Part of a small language model's weights.
Size: 10 layers, vocabulary 32768.
Architecture: rotary positions, no biases in attention or MLP, untied embeddings.
MLP neurons of a small language model. Each row is named by its layer, matrix (gate and up: input weights; down: output weights) and neuron, and shows model dimensions 16-143. Each number is 500 + 50 x the weight over its row's rms, rounded and kept within 0 to 999. Numbers have three digits each. A neuron's up and down rows have the sign that makes its largest values positive.
Before each neuron's rows, "fires in" lists the words (lower case) most often at its 100 highest values on Wikipedia text that the model never trained on.

fires in: "as", "of", "on"
L5.gate235:418478471496559526392475425531577448515530422527451448488492537571493391562532555434459528431492439441425433455424609405503521537544521460455495511528539459483525518453487591493427508543458492563516439470543555435434503553534521416472511477540421464550513481477473505542502526558538428680484493447517445494422537499524459442505414451489533475544547515459558441531546608540408493548540
L5.up235:474469483537457550525546553444542503558489499496502450558493546534541549448577525563476541462420539537505473472468524572551505483621406459434527425483423503484502543414478502523501393484484460584532465513452489444490469617552498487494550487436463536542516510576511506521507524639516464532450483474448561473449512455543544518459452458561496567584445549509512395608548592478498520505494
L5.down235:553461496511520429565563561520513484552516536659446438493469485515463467505600548452554432483484494529476473594460493617578498517469510508412523465595413510499521496492421593457608504589454412514587483462527486489438492568513446538532490408468491585538459463530563552570510540500565479605520600513464486459466514519465465641419495533528529507656457426541468520407489537567422470435533

fires in: "of", "other", "engineering"
L5.gate1222:447496388553499500457507468503554510445474574495479524588516529536521598450458474459527462427528486548455429462579523469598573462567545507522505396492550536503523484465415490551471483535540476488492549519492551531455619474465426461534585477478455471451469502540508550550427394465558392552542543496488480606500475451484545519510536575540545576550369435480568497506556586454423561551545
L5.up1222:560401527530465507541458589509494515561550461525502511517516576463443453574563482526436435508452450436544440454476473447431478519517430576508563408528499532414520577462530515471436516592398399450537547500430482374633544541518499489456453580478548467530535541526618573587508493468546516485442546457580398559519451485527467394545498554480564476456511483504484491448527549505460421494531
L5.down1222:498491469577485447555459342497497572513365450438473572584459517547492566429462441392486497484563589503450472478491554555525540571527490466586441588508546505496489554499558520517456470454525492499540495499519482453472539459489469461492496533542459622462472475538429463392436429615524436482609522475500584508514559465468589482465553507376458467576442548465504486535480563477590492524450

fires in: "of", "green", "about", "white", "oklahoma", "greenlee"
L4.gate1807:580457467524473466500554557453522471437340586506565410490589531560544550549434488492454618485465392398412570473555475583519480528499523491456537475465424452476559484455464415535492402418541525523470541472456452395466461483531494431446382490570587477494580492483498469458527445520553397544556503534548487540440474476523471512433568499513441566553493582537445473571559504508425490494448
L4.up1807:492439606559531475471456447577564495559481593475577525445566506481590467514442534501561438497500520447593484523526446582524516521478440480538517505415515492498498522549542536591479546403513538560419504437472468476521417494515551414481461523612575541426550528457467444517584565549436526434482504497508470470442445552540560433442429519454528438465522522495455533453443463456523529520593
L4.down1807:417548494445544528442410428536562463584572544511514525505443535554562491464469476528517442541540511529574516541550451467469518450400453522498485527478584490538521374522517585512429467511459376509466598586542472530549466485521517562578434514462500517415432552491565538479445464566424550440464453486547580474456526475398527403457493507514549463466477507495453485374342537465533441499490

fires in: "you", "t", "live", "world", "do", "hearing"
L4.gate255:485451554444536483579527473444496468387513536542589524504582507464596533475393493515538543476438481469468480567474433417515549413585422508531515513451513443445519440362556551489513565559474561519516460546458401595554487548440505492449529454533580449427492536395480477586477580456440536583551487477461503500531464523463558489550528556502405516557489478574494475573510536558574525528471
L4.up255:521440492471514428551472530436518533416420516570488360429563498547490514491406446483484480434458535592563567484500499484525540466444430515560476596463536441474531431491419534472498506551507499509469428584443564503513493583469459499508483536523473499405453439421446439420485541439515533437533488513490502491488596484375542598528489500503378569499485458556537528584535510530511398565522
L4.down255:425511458515491443586412615529465542532529543558483456518550524451567499508534482547468491481472499478494559543464401469534536476477477428497537601514521516544492483587601499498466450461461486458485359436568513441523475477536557508473514422506458480470406538439533532469477503452481423467542444553603532447491506493470507574462421555464511545493523559495464520613517508380502508483477

fires in: "of", "to"
L4.gate1135:500532492534500506462452447485521467483556536505577494592538578480580548513554573553474508463420492555525482502489574505545503544559536474549535515450458495475533577469488543452474397540488494449484473557509484547453542520461414438449466493505414506412449534520473501491537382587538521540433444428446579531437437482484469478515488524548452545486488502434554585512452445561514493525442
L4.up1135:592509581592546475590570492530521620487574513514512500532589480518475594404569513556464565530594483422430475429437439595428533401501463480509493508537564495460457558525463493560460453592532496504527476475424468420463532433561469464429494555501450457505527451484506548526594466561475459537488562410447500447541414472541409484487491458586542505533463502432510442524415534513503450513519
L4.down1135:519459570543424542474495532404496507588412489573475485465534503368545504510522436499463564388507471463471467513453498475444563422576419512518406612457499503569582402433463552527478429565520520554525533484484471504408513464471467572497499493527509572495543607565572512452465523535473384571487502459517437527487444525432515477474491518436481511523448506456415599488585414510525500459519

fires in: "is", "of", "was"
L5.gate120:578503532425495481543525520512518484436464429544484468450498525552461488440417456515433558488498478532525422519506471449507397425508557459420596394487548422390544443514527478428555497574478510529541513548440520539526538550442467476488436455475581412560519474441539484478534564442492388483521489532510415572554439521552461498621438492581437451508466509547524516513599464578501473581432
L5.up120:485527494495468519458465458478454567524550533456539541464495576539485589538516448533434517473498445404529505478419503536521496494564448516465412458465546546449485484561536496516503545528476426511474574566525512429394563457564559542414541504503496544396491522522490537421518527573542432522556467523556484621508468569505435572477474557512529562507477502532510513537420491517460491455567
L5.down120:519560596537407464435460550500456400528471563551550575471548479455526447561482475531449548502480522489396560543476497481444426572588473485543458597549526547533515464559524497536513562387499480473467498471589458479547485625602455484519504590481429514483437596642585564474551526455489500541535516531489456535436530569499523473487504519560499479503552466441529551438384424537529520502593

fires in: "has", "was", "have", "completed", "held", "after"
L5.gate1122:478455489451488497504450493563507558493578509484492575480468564559533515525496489524598537545532555501491619417586498585496506503385550507566447537515456500553477482475542451507472523479414517531450523538441472483500592484511488522461517484491539441517515436562499490385550469501479577480452464512470503489491491428558625623506458491525443428514441514596453523530492578397477438441478
L5.up1122:462506561492441665515543522438546431532565481460540476492481456573560574509515425532460544461482499523472444522528578531531481466491498510478519501483554514622505432482526451535583591547494404522595553431494461505492527483552551553481446527533453540448497485428542466425536498487508416526504549378557465472578522520517536507542474425452519522569479456553538418450557494448510495591567
L5.down1122:450512476472483516537579591489571540545579548553429596445533538488414455547459551530561467559550506446545536443499476458468543540423431524531553484403482568513541533506513439465399451511481516488444433438417428495540418518492547422532529439482568533512509447403510514533520549504561442504475486556477568569457532509506464468459514603485485518548571545563492527518533541544475546469446

fires in: "of"
L4.gate851:559484475524510492497468613466545509467371482520607510501497496524494477485496554508414487482484531495404482506488515533472562495501515540509479479470590458438469601515561447481490455442387509565418534479510612432550463554444465520491457469564565540511541555481544556482419542505475421544559541508460477560562470502579471410570501422422590581456503570469580492526509496538554594577528
L4.up851:488500473475385507545496475509513608504470488467389477494409563500453454515521352507518505581504499463452417515487488532457571517553579444527590606386554482573560651406523432555539488553491536468504512520588607424475540438547518597541423572511486495583461497373468467511492511511605422598467425608496631532597503534599546519516492443578556535526594479517488563467509533372498443477491
L4.down851:427486463502542520574511492566486576537505556531527535455381490450581580475523409431589493442533452518422556486477552512461424508496537486558503534508534591595514587426422392523476589413592517437524561520505549462488617483484572566459426589478403464472492501487507475434537541545506500543543526473514536534528415538486555497467534437546473494507512527522402453455520447447587458414544

fires in: "number", "age", "length", "oclc", "size"
L4.gate912:507487497584498464399521381566537553504541581499405469560515434590580449459452523417453520506566454553567524531534456550585505435552467542560505551540505569499536497485513424452470494482412489471478438464494560554450427536541454515530576470549457426450476613502452527449498455478543445584506451545560601455535551573565471616507512446427463460476466562462406432529470459516586456503453
L4.up912:555434531438474527450571490444540451563565400484504494410464399549458568434420529652389583489462450559499565489460517499399578578509506463526556519607534500382461539476457435528514535448425478495515499552500485521410508559455539431464392531533560460522508609405425438483551617548438540530441472397515440439510519550504481487503511416486547379471495492481596511481391460470514538462485
L4.down912:453483483458465519510439489493493459526553440624465465536501427512492498513472497585540544490493510518514614519506428412496551542565477419499512533530484520477430512515448466498480527493479530581532475584576416501455525499539516510544469534538564492439537527504410488580494534537546449467461412561469438522506508448537513495513460410449548551491539543534494464544487474534454487474453

fires in: "for", "by", "including", "itf", "label", "sir"
L4.gate2071:611493420425545610510476479606436503479530590501408466547557432424503533480527494494569445588528529528498466453451418512552458589536487573442570540547472490426480530511550527626485473439520548520457471432496412475490443493458491413451531581534574540549494519572542445483504472504459502496576469515547515467458517509435474523486490523431506537463583356457512537452507502384554411487524
L4.up2071:505511481461528562509530498542498497474577536506484563564529432556476506505551453489532562630513562490576557572587484562498546513559597474543517489585526482382633537558372536470493481554444476516447530464512502540457516513486481396496506451469514516512523549505442505461500474509512520589489453521539550519469494536451491569493545584400453489509499514502522513438483508442521594496515
L4.down2071:463554514475524399559572566478513518515529543534557503474411464535448476425519505502404466505495466497464441546568488503478441490468481504454486519436521524507495478453484474485525496557517449538518478466454500500468429443511610466520476458451455470496450484561524509510522598482500505507509467481421501504598530513480511535537507512498514407541452585663431531567507538469506562465487

fires in: "number", "age", "population", "size"
L4.gate821:523495568523458587491425476545549545510479531501572496529517397588583625467450516478463628392523534511564536457545514569500508523434541448475507494522561595546524426447498517454437479474514529402541529492450465524484538526467531516457480583484406513488609529521545520470548545495523479502452465442485464427550502469440400471429533455454445447520481550433488452615516377445564478541577
L4.up821:544493591502521532556459559526512496516582505484559524517438525528514440451374512576474569463456439569570428510440532519489474512564485405512520555583464530518532465495429525544506431524450482541596488489515479466453544481528530528450560553573411536420536565529431475566540474445573505521582427522559395433496452446545424543527580424427519561524397529521557463564439527463538508423494
L4.down821:458489541510497502466486444540469460510539524453454507536464469447455475531427477568551549545473502523580550506503544511530502654466485547588478540541536496462457519558432549545454496547510512587532544450574460493476477481521500499493548523571516472465486536472440489630605577461532515515554507556528411487469492432457551502501515427413577571513433533549445434497507527461451530509394

fires in: "as", "of", "not", "newly", "become"
L5.gate936:472461527492561437523432574443519461504442551549506510458476533426577505531454543556457537543499413575498529524502453499527461515572529520465563523503533555496555543482568471457522478462565442526469579428401449480492511564463528481525409510475461496499543498438533461433606446559561534471481456516551401576489505498567430499603451493539543488588517473607532420524550535609472541520518
L5.up936:553462404533423525460576440434498528463570546624487447546558523448577475464538403486531466498546478514517506528446474584573482391584485471518522528583581515426535468607398551503456491583474539514469511506491502475439507461545391556482518547538513506420527525614553493443505520510568474499537520539474473460552578402522452533452501406481508590507521576398408405427519498552477466456538
L5.down936:511508591500430482387456514520482441557544515575509541413538526460509477518443485477493446493490563441484490472487496487535514437596442450556510563513473508475518610525553500436533506547566479475486508474467459487492580479392496518510507376505422488475493500532565475430577469544485563484548505474552461563482601454520546464576498608479435535519528447541449467464582444468510489532551

fires in: "have", "has", "microbiologist"
L5.gate1816:453470486603479472489534515457585519458481533422520525433531514517525554472547458498507480476550498472487486443475521459504575480474514467399520355419411486569530445490515528496422553421469481439470491531451585508456491443462493501458556503479478415436490496476587487479527428556444504516403503491515519456364484497493615538464447534587526505503477481471446445498539447544449465511489
L5.up1816:468469457496517558458456594497543436460411459401547588423495486538441531471526505548493447439488489462495493513501541558525499526430568499455463481462589575449519595566447533546539408541509521527551471473377548518434515577506478467532428471466515447507455551481508401480454477565545447421530563482496504420459466557525577517504492610507581561522477463467585509430445446577495529497469
L5.down1816:518479475551551566587509494412497539486556563497506528413521371479471510456517493445583476550466471460442436470501459432495473419456485512543563495500440474541537512489443578571502502457475559477524505559529567476568452496544530482436477502493470422531485523524386480510514558492499477506440451573584508499523505495466468459450528455494434469504522409516476623615477551515433476490533

fires in: "of", "it", "computer", "game", "until", "on"
L5.gate237:550512453546462610450505470457461581551517472468478544545548462536531548540500440576535438454487488521518584445389487432560568388475601457489635566462462524431523406466463554437520437468556427481463501556515542434433440507458514470550458532408447449507547468519533549398447486515462430488574481468558548555409502524458501479513499556462528456501482583467492435565459397464499469485539
L5.up237:534454470514530555494411466403485608587530467509486561526535424500439455490554490515506450529564543523539486515413468482488577450641558501498584491570512550510464430482467546492639550563480408468425471487505490458480481499486591478535488461516409509474466465426485500397465435467447491577436482413511554416551428553426506452420478418533520546478514476433568583493535492537536429460488
L5.down237:483547497448570495526435431566502475528572487459496576600494369369446413509505495504547537596474502528529463482507457511495423454583482496514482521531472511508567497398415516479612513458448474508417536445459588499601537454516540526497479447462476535517514542480560443485533467534465539541545433521504491496615356553462575484407482500518549513465479426496583547526556515473531484528469

fires in: "de", "do", "van"
L4.gate657:488537472441574555479488456548528458462615504398588480532563561562544440534451504461467513455504483447477441492452548471523545488521561471455582434414463528465475506492563506499551495489531567478463503568617457480439504543463455485471552441569489535488447619475491529518445549407473537553431579570479507499473510469535606444519459545485560473564527435475563568564554457558555464546527
L4.up657:498463460541577448526520557387515514450462409438450492474462439579525422468526499512499515496547539552493537517437581510588406471542510485439485465484492433495572518447469501419454536492459681429486493434536439548530486417543533573556555505441529465462528597506513529431464479522574523471414517414454614421594492478483527442575391453560548552505491447461468578539600440522456502539444
L4.down657:454499500508555459469485450528530519470571471539489449516497511492418445515326500429405546475463473580430562514431483457540513422422510465516512485463433494488494444459514462558536566517441538581461488479599488569516453377515545532547564477502445479452462626520489526451381534548440549481463517483423553452462532482434431523620382429545467493544550563502493598441510469528480462479469